config.toml
n_head = 5
head_dim = 64
norm = "layernorm"
attn_scale = 0.125
init_std_o = 0.0426
init_std_down = 0.0491
grad_clip = 1.0
steps = 3806
MLP neurons of a small language model. Each row is named by its layer, matrix (up: input weights; down: output weights) and neuron, and shows model dimensions 16-271. Each number is 128 + 24 x the weight over its row's rms, rounded and kept within 0 to 255. Numbers have three digits each.
After each neuron's rows, "fires before" lists the tokens most often just after its 100 highest values on Wikipedia text that the model never trained on.

L9.up399:118138093149122123134148141137113182155130144119129143124106116136162150125122185098138115122172122123148152162120108137145120145100090066129140109105136113126108144124157152122146194115141128125143161052151107122116121130110158163074114164134146111168114166165125123144131105156135095112111131143134129148154080100092135112115128100115160149116109152070133137145106112134114143136093159101092134130196077112100167083130151128132119139120155108145108114116142130125172115102151096102151134117192124101125114097110126146069117135133137110124140166136114114154135116138106109144159135128071148183141134162158126149098127129143126136096138143136191095116111126125096132149123099122083117141136150094098157108128097170142121122146113142149142135137126138159115120062113146
L9.down399:144133149160150074128104119164139092148156131158097087137144110128127144149129114119154126167110145086107121119156113146154113141116168154110120134128123145178102114119228110110143109139125128118133093094097127082130097119116137116116067135115083092156168132171094124104163110173093139099090144102145147116111137124125167130149156189122133093160097149107145101153138132118137132106093135115106112149104141139146123121132134142129158113128071147086139149135141114134113112121168132151190117139152123140127189151160107126146135123126057150132110131126109111133143119097124126145102094124145114127151113147117168106102137115135136085154156114177106131136123136156122129146155122111131130169100198120132126109095095125117139138144119150068135121127137101131123152153157134
fires before: " |", "\n", " a", ".", "30"

L9.up587:079160121140112134146134148143151117093119121125150104136132113136107098118095181113164123120142151129130118101106110197104117128121162128106139118115128084126115139167145112174132121094172134151139093099144178115116117122130144141166169141084119116096135119154094127138143164099138103107143150115168119085126103125113129148116108143088126141148112150170079114154108143142134139138098107169102082122137115118133138136118116135169142100142172135162140122112094158135103112097134143155137177118116140138168134155108077136144155104149126099151174143111088125141146158109126103143124145166116166103060172146134151174106104132091135156120091135175124104131142145145124121100151081103161135121129167103157111070115079135116092147156096164139123125115149126119159121130124163
L9.down587:119170176086120134159148139115136123108173130099123124129095136108152118117121156089167088113129146162137129139135113109080113137176166151124112132127175101154102113081117102100127162108160125143136150109129155137143125163083161135106145141115118153104082141131123081125118134118182083092141107130089100120099133108143125117141107143163168118095112149151115135142183124135098111107121124113085130116163109116125175138144146124156112094109136149118143141098129113147108115129131093111117103143132137124143146100137120135135115140096152093154127093137074176123162137134081139150153114134132132148110201100104106111181110124167121134125118112151105167117108135147041146121126181161146117137114110146079138092177121129119136110113168108129118130111099129161142146130148110
fires before: " is", " (", ",", " was", " |", ")"

L9.up187:114141129153118117168127168172119098156149099122100105145167124163099100114122163109115160105160100109129114128156138117130134139136151127132164064184121106096124130167129133109119138083165115131119141132107190100150106129137137120098160137110104109128112157139161118100134104133093105115127086163120132070105104104139153107106142087113103141140120161131118136114109149167177072130092115177125120095133107156118127105106147107131187168121161158148138140146106144096133119143171141097134118088107146117075122107141114126130106108096143131094137119107166130199134156136124127124125157154137129168125148143124151116113124129152095109124146110106104170078113139106138126121134100130174139115130123164123099138103126098131129102125155102100134087099150131149144130132102138
L9.down187:116126127123124141104143154114132131132128116087137143114106159152112142104139159117103115107110114116158120135113166113151144156156169095121112087052148112151143111134129138121109102147128120146118098166147161123095160146195090149143090130192128131116151119178152135138106154153100145133132130118151102123110111121131119131125100138096131139118155086122148122106160134091096128139136131077114180131133105107148122148129114102161114156152123123143134145155171146098115089136118164132107139118132144132178148158127107134162148139180133134100116156141172119138127116122117117149159151132139143134157108097146116165152135086118105104113129088129119091117099131119119134125142171098106162113137177162154093140105157147106122165138139129109097077123106127122128118173086121
fires before: "\n", ".", "14"

L10.up552:135142126126126141133143155113077111098161142107145140114134114158126148089128157120114120089124135101165148119124135139081144101120140115105093153101114129131108193129154163143144088109128102155140126100132194136124147077171141093127173118139121137130155103156149119135110085104075187149112085144105112100165123088114151085158111137137091120107146207152131131130107131141155144139136115164115110169136131160158151100134127094129142115154126145130156138112123120159113116117166115148129160123114080142134137128122076111132121143103125164082124069147138133134097111116117156093165117138109141175096093157103127128131119117107082139105129133110147163059142112136145123068094150115152121156110164118124093102122125151140139147105125151113073103115156147144143124145129173
L10.down552:076088112120136144110112162138104102141154127147140179097135095124124135117134068074138087113102099104114158118127129104130155099125108146114108156118157150154138148126136121132107148145126135139129126122145113150142152136144189150107121094139111121141154079157169106114130124144087123167126151114111098149130175114148148132114135124158125197113124114124145117140132086119091120115135118136121189127126168215155129118135152163147125098106120116098118123120097128131144103147076131088133157147104170092170122095163130089090058150113097168116139127128091117129110126107084109133110151114131099161167092157115120098129169140126121128118132121117152148109128120072133157142178141108119131137117115114144108135110100130114120148162115147140109119160114094104146103131114107
fires before: "\n", " |"

L2.up1069:109156149134112159114119139098125144118119128149164132115143150114120129140091134126112102174119119142135112142135096095130151131112117099139080129122120133117161142123158125108148151143135153151158111105140127132171121175106138132105136108154155100130111125106146134161134099157106149140091158153130168152156136102137191110044100113166121148136108157105173107136127137139133090113144198143172134213150145151142117083144121121092119096111126152121114090139138078152096143125132133133130118160118074139123147145101114103116126141122116094109127152163130132143145108169119087115108147148105129109114111127154161135120040094103103152150166130097097129087163129159151148135079138120132093156141150106101112099135109114127158135129145069180115128106095108140157126130162133
L2.down1069:135118144135126113166130122121145103092108136171120147138102130120120080126157128122109157124164147157105137113109109125134058150157133088131087120116136096079168140116111087084096133151114116142101122102141132162148118148133164093138127104134141167096124171098139150132148085162138130125112135098121120173088098122160088158135124151149128098158143128130123191157125110097161150072144111163140074134127128177124119159113159100111087126090120140101108146154132153140123107149095129155148122103059145123134143113107128104127132093076168103143121118117133192141120142145102121136071110129132098149148110123145118143138130140147161117142135109101144102121133097162133128145125120154161160105142198135146135204137119100131136122117140120149128151119112097107126100086086098
fires before: "-", "\n", " ", "|"

L10.up202:140114144108142138127114182137182120142137110186138134111126100137102130137067167108161093133160130132169127158128156167134124135129152093113114168158113102111134140163143136154141116122140094142135141097115205171129127080102129153152140103108130153110154116177158091172133148127109175127096117135122129096161100158155158124138136135143064132132137164123101085152124127163162070155104110162086160143155114153137158116141103114119135116135146148139090122123116119118153122122159057108147129149135133165149123107099087089137128178075124142104086108141100143121106120130124137131143135145116101183137136147119137132123114128173103127113121088101162130128132149123135128149104128152148151150099154132130133098145128118144126141112127154138081119122160112116129122141121173
L10.down202:095118135104133138100089118078108149145139149144151136116149139123143147135150143097113119113135099139099110150092139129148185111128111100142118133117158156179104132134134102119127161105139177163176166131145092099108110121120092129102121159146147128122127159119142141119104101116136126139123094102120160132143147121114110175143138118128154175120114108098108147131172091114118139139142139133080161122126149155138082140123129143089131097113110116143132092127141149093116121133110144114127176184126145125144130095135145147115140091151092148110137131135185109132140132107116094148135169116127146132178080109144093140113126153136139117132141105105121158120148123053088140158126105077093156091104101081167115129133149093147114165164117156139141126153151101128119128096112089
fires before: "\n"

L4.up175:138159102156136156120157110116150119136108126120136163107132132131167129102080130082165127121117139120138091129122114112113139176097138057122096159084113109108126152137130138170136152129128144147155137081122165111145113174132071147130118143130128070119112127107130161105105096127123106132082128101181170118149099137109129108114119119140130145134148100143113180132126144102124129133121140133108085135147103176110095087173127138119133167136144173186123129130149137131135106119128096135146130139148116120158127106188148159149123145077147160098100173102109112138117116135098133069152137100061138134147104128131106106141156123130123155160150142120081116098102125098123126082124116119123134134139136082113124140133086126186099154162133100113124111147108133131147109132098121
L4.down175:155163115153150125085186160186135164134138112124067112132172117094124126122139124136103131120154069106109132099149087091116103120160125115132127125106163171125133139134101145130150107180129156143142107141110094101124103111137125142113108142076140154133140199155102136149115142105114138118134095132137120108122101157120154086118173161130158127147141155095173150172112140088132110113132146126097106109114097082141115147120129127081111158114102128117135150162113149094149101128156106124088154142100160149146141124164117152125144131134133096150116137103164104109100103150094120151111128147064112139123105106173151103145079122138114140174138149121146145079146096128122136086114105149094156161147144104130191082158144168115130120075104131135138121096120150154141127135130109
fires before: " |", "1", ".", "5", "%)"

L7.up103:133084141140130137134089161170129165146119127160160137072172087149114132157093139103168104120174137132128154109136138147153148138122099139138105133130127147110093139121103161093137128101160117096121160146115132184140133143102134165131126121159133134131129150113155105151156129152163129089190164124118153148116105124079175118147151132120090117156140092090149125120150134092174127139163116129096105110123114139123157109089113157115115117167128117163118134102124134141160146091144108094134093159123093106136128171118117131107138103134094125143123118120157165144108123159131131088150132147101152125079156127156155100128115108118144117149122096154113157121115147149117149115140103078117125152115126151103123101148104158096121132123128122147092123144131162192168117102127157
L7.down103:099069146152121168101135113145147132141131066144157182127138110138138107130083133146118160140166113122118150125191138091103130163158093107130106126134110129115138109077108131117144109131136118115148127149115092131176114131133150107139093157130082142095099116141137095092111150156155126165145134142148130095097137117145136135119164129144116127098121163184136141133203143125111110155157125133106156142153171152134101126109112160098177126107094172119097116078120141144150116138133144151140107123153143125132081071142119121141148134125101103119144107113091122154120110146141097169155097093110120140074120165133126113147143109154120112077088124091165149099111090151140108146116101176135133132141125173135117132109138115128149120145126122119103119111129125127143084104153146
fires before: "s"

L2.up369:120138178156070149130176126130115175126096092183114114117143153108128104106172116095115104158127162149097140130136126101140083168095113098134099083127108119141146116131126127148122096124129122135175137112146143152147119176098105126110107134111169079119127146106111105148126096133133145130141127148080121129124096086092149146111158099096153133043072122105153164122131122123173150081172133135097145156171128126147135132107125149125107094137110098156133093136158155114143098069106137132115153186113154133131083133138108140127124116130095140132095158139134144116119143146079107121136161124096147131121170166157129078093141082121087137134149119122120155124188157130125136108114141121123081123116139139180145132137142085096131156113132129127114106132125099103150101092127093
L2.down369:119125126082150121136113122093094142116141121069101128147140111185097142113126110176118149142131112129104127088132113143123135109095104103139155162165129127102105135105108147092130143123160110145134126127126113088096117075128154111153105121138097172099166160173125135117098134146114109140147129174165121157117142134175150124125145126161125104170122193136124096119206086101137110115096131113138129078095123078130159143122133108140202134161130199145161152120165146156140169161125114129136132106138098131128101150113121106103109132082157139156140120127114143110131138153153138127142130109141132142088099118069164189158127136095113118122130126147161073129130122148139140114140154149156181125161148138089125114117113158137095151154108163140121137077127102129106098143139117
fires before: "\n"

L2.up443:137124098136093133132141156114154113125112137160149103099121130103123118119103154120136025122100132107096134110116071130128140147136100131120030136142106105124154167186088188121099082135147119148127122118107129109125106094087110130105150157155141129108116133129161106147162108134097162117125104156124155144154154110107179137152099127126160094132136131167124202133126117145176142152131178158144115151144126081133155102126104105115175129134163132147121133128092130168096139116104132104117168151110137162139113115127119115122124115135117142154147158114155122119129114138145158098147133160135120142092148129103122141137160127149076095124110103085095140109105137156115127156138123157134099118081105102096145094107135170120125108101107135078121132147162152147124150122121114
L2.down443:130125155138168149158102114117113126146137084134140147158165129136055145102148166147133132135102131134146099122140138126107099148112124097136118142151095153124133114105136143099130179153130130121109139102144149146149141153127137100116093134140110143129138137155136135093154090135131147126136159089131114106136154154126160102120144125155088128159158145122158112111185159163118126092149110094127122137120103093174102115182174116149130103155126122110163119128133186136149056088121169169091117145080174136099050129110133105135101119113109103143127119133112141116118069103119129137116069126134137119134127124084131104116124134123137129110152084159093142135181129152129123166101079129093122129134133137135127149139116107126143141084152140117137131113097101110131114168095137
fires before: "-", "\n"

L3.up790:107112145079130111123143160180126130142172137134109131110149129094131120125106145134115131107128121134057106089196117141097172154134154140120102118127122153182120126149146154117121131100104100142107134117130116195131118128136118135125094133125128079112114128117127119169114056110129148095152105118112143149119120113127138131099156094158137140156139118156110151178162149113116135175158165153113152128153140168145132112119147147133179106102137151146133085099108135125129099104112111137129122147117133089156149093144109123160116165098081112126167162126106108145162143137122081129120120170077172127093124147103123112115160109141106106140105123120127128140146155127115099116117112125131108106130147137156094132097145112155122118133112107082116095141104125136169130092149120
L3.down790:167112105105183109122085114115114127147125143106123128146116138178132151064128107127143144111129089095130138173110114122129128133161079107130125134132137080091093118086098147120109126123116127157125081135165160122155148129138134131136136135123107170112136157164135106101132165139129167123142119130166156080114157138144075105173131178129134122099115108094155140073142113099130124122133108141157095095085113129113144154164129128170081178114165113135135162139126094118138111099127110133168109112169102151139095130116127148121153083185181146126112081140139094106124133133162165092152147146158135136139177111135123153137156121159084142105123158131136136146136131148130143129141146185134143094094138130165137110109119125086135133126134115137114142144149150147130136097136084
fires before: "\n", " ", " +"

L4.up935:111158113171070137111130136114131105153084169194104118126105140081124114121143119089124134128140104118162089133121130155105177164116121078132080093113124141115150142116131131139154109113097128165094159160115130118142120124131130142083121088144163107128125105099108092125117139167141133108114134162117073134133133176143136150114161125112122143053149130119140108158128114094122125133115161096138183156090129144138123119097120092142105127121143126118150136179127121142130144139126145108191136133088060132137111133137152124128133099133141176125113142155154082140122121173121165100150128162117147168116101147154170171093135138134165128147167097185174119096161162127115147130112148110119138134124112114160117130119153146127128126125140104172115094137169126109118131087115141
L4.down935:103134113193092132139137119104110092126154147138148153115095157132126148101088105095130119155128163140123141158170122164118105142104136131128156141151131166127166140146107116136098173133174112071144143128097144147129119126140111095125131128116122103174139151157168138131159083133100135128131119147155138145123137116125099140122138110159117132159079078104134135153157099134173118095142198127115120112159139125116129104146094078147136122137142195154138088142123137165108138126083094095127154148087119147113107074138130099101116130104142149093121118181097137136126112102082109119154137136101153152070112116132152141133158109135141149108165114186167085101137106058111149095133146128147136117152157152109121099100147124132074113122161099114134093114124151132115095136114128
fires before: "\n"

L9.up310:125125154130080145127148120168140131158116119120147137114112146120103124123128151142075111122126145102117133143132151118078109155114191116111144103151121097126109138122165158178130126100118129105144128136128116110132127147124132153100117143095165092126077151137176127186160087118147097117136097139139115156076088119090111110067128105132125160131140111125145113163122155112108150124130146124132123172155104133122106148115079093123117119143136113156105087135139134136138185160164166134128128154137126123132101121117136125127104156123114107139145106149146107181120170142116152142132122150128161150099101141111120159125135135112141097146168159169107121099148151129062168091077115107178127146142111185126097135105132124124089138128170160113134124174131160130116125116129088
L9.down310:139143135126130100156173121074128131154146174121078051120117109124136140131089130159179093092099150137145090125135115156115139132146101114091105105089153152110128160140146130127140099149159121125101099169140133115110143120115116135170078175144150130097153139136112115115136177130129146164147120119132128177103152182117131100135120142110117128101110172108162158153115096147113098105098114117106112118152117136111126095129172073148156116144105138122127080109147124125108138131097109133133161099115122104143138130074111173116102138137101108145113114133102098126099148136147132104105133143098141111130107139109130128139084163085140139141075104125106091117106135104139115136171162093103136131114134093106153131152104181123166156104092138143155169088117105124094154100164150
fires before: " |", ";", ",", " ", "\n"

L10.up857:083125136082095172125152201159134129108087135110096141070130123105091122111149142122152106131143130098134154133158109104114142128123126112139111126071164117124104161152164148152098140128185112124164125122139133098132106135153151133119116122169135119150130129114162134113153086166106122153169153171129115120171139113102115087118104115111089146147079132153114163130126162165134092119119116159097157144159099153137081092119145168122148115129107156150150122129106130157098131097164137119107166131135123141120107131112136101156111123083129158107143095136115083179147162106143129165120140161099167142110111171121117136122159135175113155103112128116126142108104149146140126155107116118129121126137146135110088105107112143139123129132138111103115171112152108160178104086099139
L10.down857:130100133142140139154172108119100108146130103107122128121144124123093108110145101106144121097123090105140112100104163149082164099144094128117110123116167166130131141119094074128182128093169110117141128133114118140107149148095173162117124115165108158138137138127131111133095159114100155093166085142144124095169128127156134166118100142120143154170141137129140124130083168153113084129097165110123137089148146117120128089092148143128056116155123102128125123173121125140123113151116145144131097109150168080101115127052135126087133114106156129122121095107124115114122144129170097127141133103132100138149170126160113133156121156105135128150120167103099116095120110162110080133149142135099125127114160148145170113158099121149116151121137117126159091121125144117147118113099107
fires before: "\n", ","

L2.up755:103166133131144115101161119097150047125107114179118093094131121114115093099146151137097118070168115140118124105113134098122129114116117160177120140133121118078183129105110155158148132128127135141202130117105148117152095177124153129099109111144177116142126119146124128148108112115141163107131115116098171121147116127098128121133135142120159140101105115135104086142136138107145141101186170139140199131138093139157142119100133138124081136154179139136119112160173112139130116135177123149130113176127146119119088121131106093142142109148078171107112108096121086137082140140145102105107103119104149159136101110148097102142122135154144134183115100121126136108127149125140102105125114097183105183125138091151120080111142126114113143116123133097122144129146131185172150183115119
L2.down755:103095145157110136143119128118120148130150132134148156127131194130093151140137160170148113105121173145130149131134144163112104124126137104152138094180166132110135133123137111110093169113137064157136162156147175141125154068140149137135131133142120168114135143148147147115144106145106183102108080156177120117119122142142071150110138143143105098145111166153133088094149096168136112114126087156088085156105109142141114112121111109122129126139106137144156125130147147116187120154104126133112124126119097125114131129108130097071101104125131131150147109098118179109115126154127132124138126131155128130109138149169107166156103120123142131121163131149164135152154111144105138208058189103156118079142149123144151098145144095108144146103125138084114108111112137121096127138084125
fires before: "\n", "The", "In"

L7.up244:130141108115124100096116115144136095137148111064130067043131097145118150137160152103146112178144142091148125109146163116132116136160125106132099135120088111111132129128155135137135141138144122145146161131141103147122077120119098149115148150109157086089107166115104080130128131142123158122157131167125142133130103123070100124146104124153094131135106123125139154144138128107158117122141078111098108132130176145048160111145070122118160110124144139187128149110145108147100144117157140115130105149156076131159130087154119073110127121143110110121106132137132162141132110120135123133153156136129139138094158089099129174094129140161149178150137130113130128112107187097092121101133066153145096094091144164124128105147124134127107122117129115134142112164097152155168151086118134
L7.down244:174153149162098152101141128128133122151132130106164133135144155107111159124089148135122088131139155128121149158100116139139093101161115127117138130139117122150145107148103167138106089142120091086099147165134114162165107164124182061140144097114106142139112129146119158142125142105188149132096143108157115095143112094144151113062105109130138127123133149137143143119136093132107158104124139112105107136122165139178148128161158163164122133148153094152105133130130137115133107127132130180117079160096129152130134124131135142105135088144105105107144113132056170166138120122119116108169126173102162085101121200150212106121145124093160148137132136137090138090155113074149100139140097097164123176139172139103159135144148138118142132144123092160147094154142146146140128115124103
fires before: "s", ","

L9.up202:117130118130113097153092148140163184132136140171124127080109120138105160130122173070126162110145145089088117074152136113112140146106166123133095112123131117136108152144146150121133108062155154135131171150138124094138158115103141155109087118126102135115092163145116132116144139140117086156163103143140085093124117101105139125094178123139174190161127135147139153131122157149158133118065108116131105117145106155107176111082123122120144142139098135160154099177107084144143147148122112152136162136108141086162073128100153136137154125123101119147101110103131066156084123139131126132149135126138204125133160134139112171114160095151117145142122141135145123101084131097126134145139100138134144132102145131113129141102129099132120130178132115142127137130120138135137138141122123
L9.down202:135147109110155080132117096100130144136172082110113102143084138112121136131116104147140131149131142120139102147118155145124143147170136060105159129112120121129150134117147111094137122159188120108201126138132129137089134165072120134134138126116149134137120131121120166164160141115150141102101150137102149116115173099087119162141088113136134143081140112138148144090198109147147104126145172139127094089106169118124128156064158175136148126110147107115131103135089143112129098103087153096124115146088127145140160149155113144077102131095117141102170110114112139104181139125121106124119113165142096124097112156104127117090072145071130099129095105131097116141153118127163129156148106129131106163133132106112175156153148138121139139113133117121147145141146146124113115088113104
fires before: ",", " ", "\n", " (", " |"

L9.up806:158160118083131147107117094126107111122118158093155140092104121152139147125122164085160102126161095095160132091109133149108092088125142149127106123111125111110082128145106116141139161126148127089142133096134112153134137144116145128146119153111149134141125128143134139119143173135100131138150120130114164149139132124089178121096152158147146141115084115088123110113130157119161124133154148125155108145169146136113109114164126140124137175177119154153134121097101110112096132102158144119108105138150118159103131112144103119178077153144101122093097111112123117153120115104158126132166130146135103147119176169114072130125128122164119142151130145163123094132159095147117110132144082118141102080133148120120106056147182157147115137162122113141163130101134131148136122112172152
L9.down806:091101098124126146135118139108098110112133167158132126095132159131093155128137117166148076159105099117117102123137174185106178134135153120144097126141107183168162139133156128104139107116154143145120105099147090123132095107164143104091130106142135129101161125103108119173093160148129145163124137101114104138130125154153165130124137088115157162124170134134136143179078143116113135112128151110152114122171132115130157083141116131124147105113072145137157117196127144127085157148048161139143115168106155110173167104136113132150156098122125087161149132094117174084105105174133129127120158144115152134130107126156152174107146132139126101156149087165156080097140128102127121131153150118127156134134155157123125117131130139117096100145128121069158128157079128113129104107116114
fires before: " |", ":", ";"

L10.up1161:150102122115109080150133140137149138147126139115086139139146174131134154154132141138125156116138120099155154112153156153117134115109151145106122142151111092147155170090151137146147199094129127166135131103129098114149135095097156088098112119117150066102108115095176079123134133153107090113124120121125125164170105083088100135044126096109139114124132132090161112133110125133124110110111131137134132164118126157123121079148129084124107132161119139130103126112158132120146160130099103125111114158173130101124130106124144129138108176097134187124131169165121121167155125132136127108141172182137176127130150125112119141181157133108186102127141146125119104110093098153111109147115111139112120159122089096104078149126105155056128102120128134121100145153162137136128146115132105
L10.down1161:083120138171166093144114153129169100085159135159106116105161144154148115109138117119105101127133142102148106109115114099140152127099172094158105120163134128167122106160129148087124171118182118171122112134082134136116167111120101152164127148140132138120117089167085193132132118076169136151156102142144135119090153130084120136129150142117118127135140126144094069110097146087130149103149089123132143152108122129181126151176166134127123122078157098115132141175152117145167152133181149132124140102116163120139086164118102085139135157130109118112102133133139164097132132115116118118178104114112169103128133098135145135124109142117101124120127111131113115122107106145137126157134159119121090097143166153089131111139085101163090135156109108135122105102133145166174099150117135
fires before: " |", "\n", " for", " of"

L9.up12:091114086118097130109098120132120104136126127156166164126128127143167170160093133095171072126185124137144162142135141113127152128136145099159109121103108136121123141136142135142149099107172124153163109097082149155165151174073131115120150170125145120124121146149162124180145170121099107095109107055109128082120137098087146141096143111122153137114146110125109112142121147116119139152069141089149124094136099159110133138158100106097158090155107145142108108157127111140135174128132149139101084154129083122171158103092134156166106147128126142117160145163121142166157113163121116147102171155144122122105149119135166149119120135140146138171128113153174126091165069115122173111110105146125113134112130131149130135165134131139144160115148074102149085104128167162125148099117137
L9.down12:157132163118136088140125118126078105126163107135109105103097134110123108161134148167114137137156134081151131099139114144102148139145195143105170101127111131163116177147165169111138107147131135170135109098094119131097119095124124123108124105094134116114103116146117151171112140121118122124120102134163089133136144076141084161130163130115164114130148104108082110135119152126132109128128138133146099102123150147109122152161173146122142150068125137104134098118139167154108144114109108098100127132089164126174114142155129135164146150123141129116102120088123175129136174131100134194094151173131137145154167097151158106104079149125068162145144120135102148103103128052129094117122136122136105108116118098117115081139108133146149124130104139114122122120141171126126082081167147
fires before: " |", " (", ":", " of", "=="

L9.up468:129168109127130128088133143161156117110144070101150106152081131116068126157112156109164151119139164171135145104090166173115134145109178118092131088097079119131087127146176108142160106109143093119136118099155163146119151112128107160136177123088153086157140148122156108136128159096126109098114160105156125139155151125155142141094159143071148141114126165127106109159118124152131157120147120147090070149089120170096139132128103126144127117119130116155105121101126130071144116101132122155153175122147134132139100117155096119165143130102156096150152102147132103147114181117161103166137124119129138126120137154138159141153089123117103100160131137172083115135120133132105130090119119098110119126129140124124077110087078141092110128134096167145142140123137134149124119093154148
L9.down468:138160132080116101134094119116149131120128129103109138123101122129128140105126102116131077104127098118133163109125129108122085111142124138153161101167139116104147116108114084103118133121107131155114135121126141104117170185101138129166149103155099133119147099126101153114143178096141095074133165105114141159140138085115145115180135188163148130110113125134147114157168130109098140127099114106142141124139109130102171138094100107170113130086140078096140149128159109136084124115148108099096153159126093201138116132109113150121137132143113094119144158133111130121174133118112108167122157126090161144111191116134095130110147124122113131130133124123142130150125099139077137124176149095136113127117136128124112086176107152163147103110117107126108126198104123147142123116152108
fires before: " is", " (", " was", ",", " also"

L4.up1117:117128098102146159180135139135113130158127144095108171093127108119097129107114117109112127136147130095061119102159099160096089120116130130172125125125095112103163152149127143148123089105150172127113125141091189123097112193089134130105143162110146108128102138137101123150156136148120130125174125148146095084111107131147148101067144121092126140121116151123118129148121136142168126148107129130149117122149078144147148095146078089128182114147101086129135108148152143103106112137105165137161112138121112123136138138118118141098094133107126131107156118116124116118108168163123152135136168136081156165065105133123134179127139113124169123140116095141117088112090122140095160117133117143168139168114143139122107139154096091132095085160158145173140104134139122155136120138129148
L4.down1117:146142121149146145101126133142136159131143182120149114104080138114126118142098000111124078101146121096099084115137123146129157120117126122096140093122162124140189134119156100128168175160126137121140183097129104127123138157144145150145170136117150118155149162134154124152173114123124161115124134129119120107130127148114117124130140123112135132156138122109123130144154033120146127114113099122106132082130113139110100162129124156130135130143142178159141077136143166128110128124131135141173124130150094153145089152104146121116149125174131123122108161159082102125090064118132117137138131106143139124106121120128133142140152118133158136102128125138158126119083145138087156146140114095122164143107135114091105111100102148163111094133112115128126157157141118183141157105169085
fires before: "\n"

L7.up752:147158102115154111151139157091146071160105131143087145102153143140120127120113111128144173107094138137104126118096120147121146115143138149107115140142115160127124155136171106135128150139148083141121111153125124153095161120133185105141160152121098144127075134188156082140113129125097087122121144102138175151137139143144127101144100092099106141128125125103137129129171101096109133129135131103067150101169129087104163146132168143143137181119108112124145144113121133131132098143121150125091106128078131127140163122173125088130124140127140127153150156151142146103157142144112118122106150118122087089118111146134155137088135097162134141128139116114102044127127113137119139100127088112135117134102132139100135168162115133140124118139140085137110109121119162093128115096127138
L7.down752:116119149115100129112113118150137161080155129131133119164084163104124155112133139107131119131179118151087126118177134164151073144115099087161133153111103105080115118105126139136119144095124164135151126138112138108133120128134062142146085102129157133113150091074112158135118150097119186107137103139162070106109089125114125155135131147152117121122126105153118138098214188135141128160134144135174158130101138165143134131151107119128117095144119115103106156110137157086137105122157153141135162125147139174092128121122111160110162170133155086142116095116123119116069103086112165153152105136150139137120160124114090135158150132109162109128101127116128176131136129116116120141104133120089140141138152121104121090121127118138160147124104151086154179130112099141132139134090115
fires before: "-", "|", "\n", " "

L7.up484:113123090154097111136136153098110103128148147157124122122117101165121105144105140112137070092139107066152154153139152103107136163125111134134134129065105116100118140140136207145146117139149138147179165083093123134170122113124134130121117121131183126111139127153134113132151161120126170099126095119092139114124138100105178119144135107133152131135096186109084091152129166143120112122140113152113127130148123117111157149154143123148142126125088134170118137136135135146079147157109168109112110103084111133107122132104148132134146169140135119107139145107132122140140124125174171116125138100166137128130161116145141154141135156132100185125096132122108125090148110124160153096093083125123167109127151127099121140107122147135135124145118112075118098153108184154125132114147155
L7.down484:129126155112092133181133132116161073130150115146135128114081139132151154103134107162123118161151108154148119118118136105160122123097106125151098111094086117128115146120155101143146128092115168069130137109169136131154124117175112136129119166126149132159106174085108122089113117185126135157159116148112105144152114109123139156164123161153096150103110108118105132106099120140106109152162104149096093111098140167122151115120077165159096125095151141109189085123135169162150134113156148134164134143175152161093159105098150169118111123117114137163157092101133154122120144096139130149087151122144161134084149149147125110105132103147140137116142120118110115132170110117142136147132131128099137064152127115109173148121134116133093130142099137072117153128109174122108096093122100
fires before: " |", " Apps", " Yellow", "N", " 0;", ";"

L9.up1271:123127122101066140144150157108138096184121144109130134153127143201118102163111163088109088137138120094123105125126143120145130160086139098123121123153092077110129155146168149123115163142184145158174152128092172120133127162078140125112127121105162113142089113123144123144148085139109124145136179178115136113132120122132135144124139142106124146174135118145106182177124141108172081083110156114117094138115104158100081105100091078127138162130120129174154130115102153110119166151131127121101129129154136142160145142146144120130127158180063147130122142106086161157061152158132143105144160120131148104138086152133123124114106107116120124114117115121121122114092128144084151144118153136146136139124138139103122136133095123098111131122107148101132129149149163135137135132118150
L9.down1271:091162122128133157131130103140124165137097118160166117097132132159166135115100119128121155115103124115173149132095150123097102146146146130159120093129136127119120144121157103133090160103185144121148118168126144087145139121120158135158117082124134113179084084132120122149158151133139143203083093147156125115070093143120142117142118115120109157141146125161144107116161094117138090122111092129103135102150118114155129132118183126103120136109125137120132131132128121139128132130136153158186141081133145101134142086089086139138122143123169135086102105153101117157175130165164130172114150122098147125146125156117143094134106103141142106129125054137113111130092103087108077170164174110137141118154134150121131110125146150117128121164122150122137110174136174120154094134137112
fires before: ",", ".", "\n"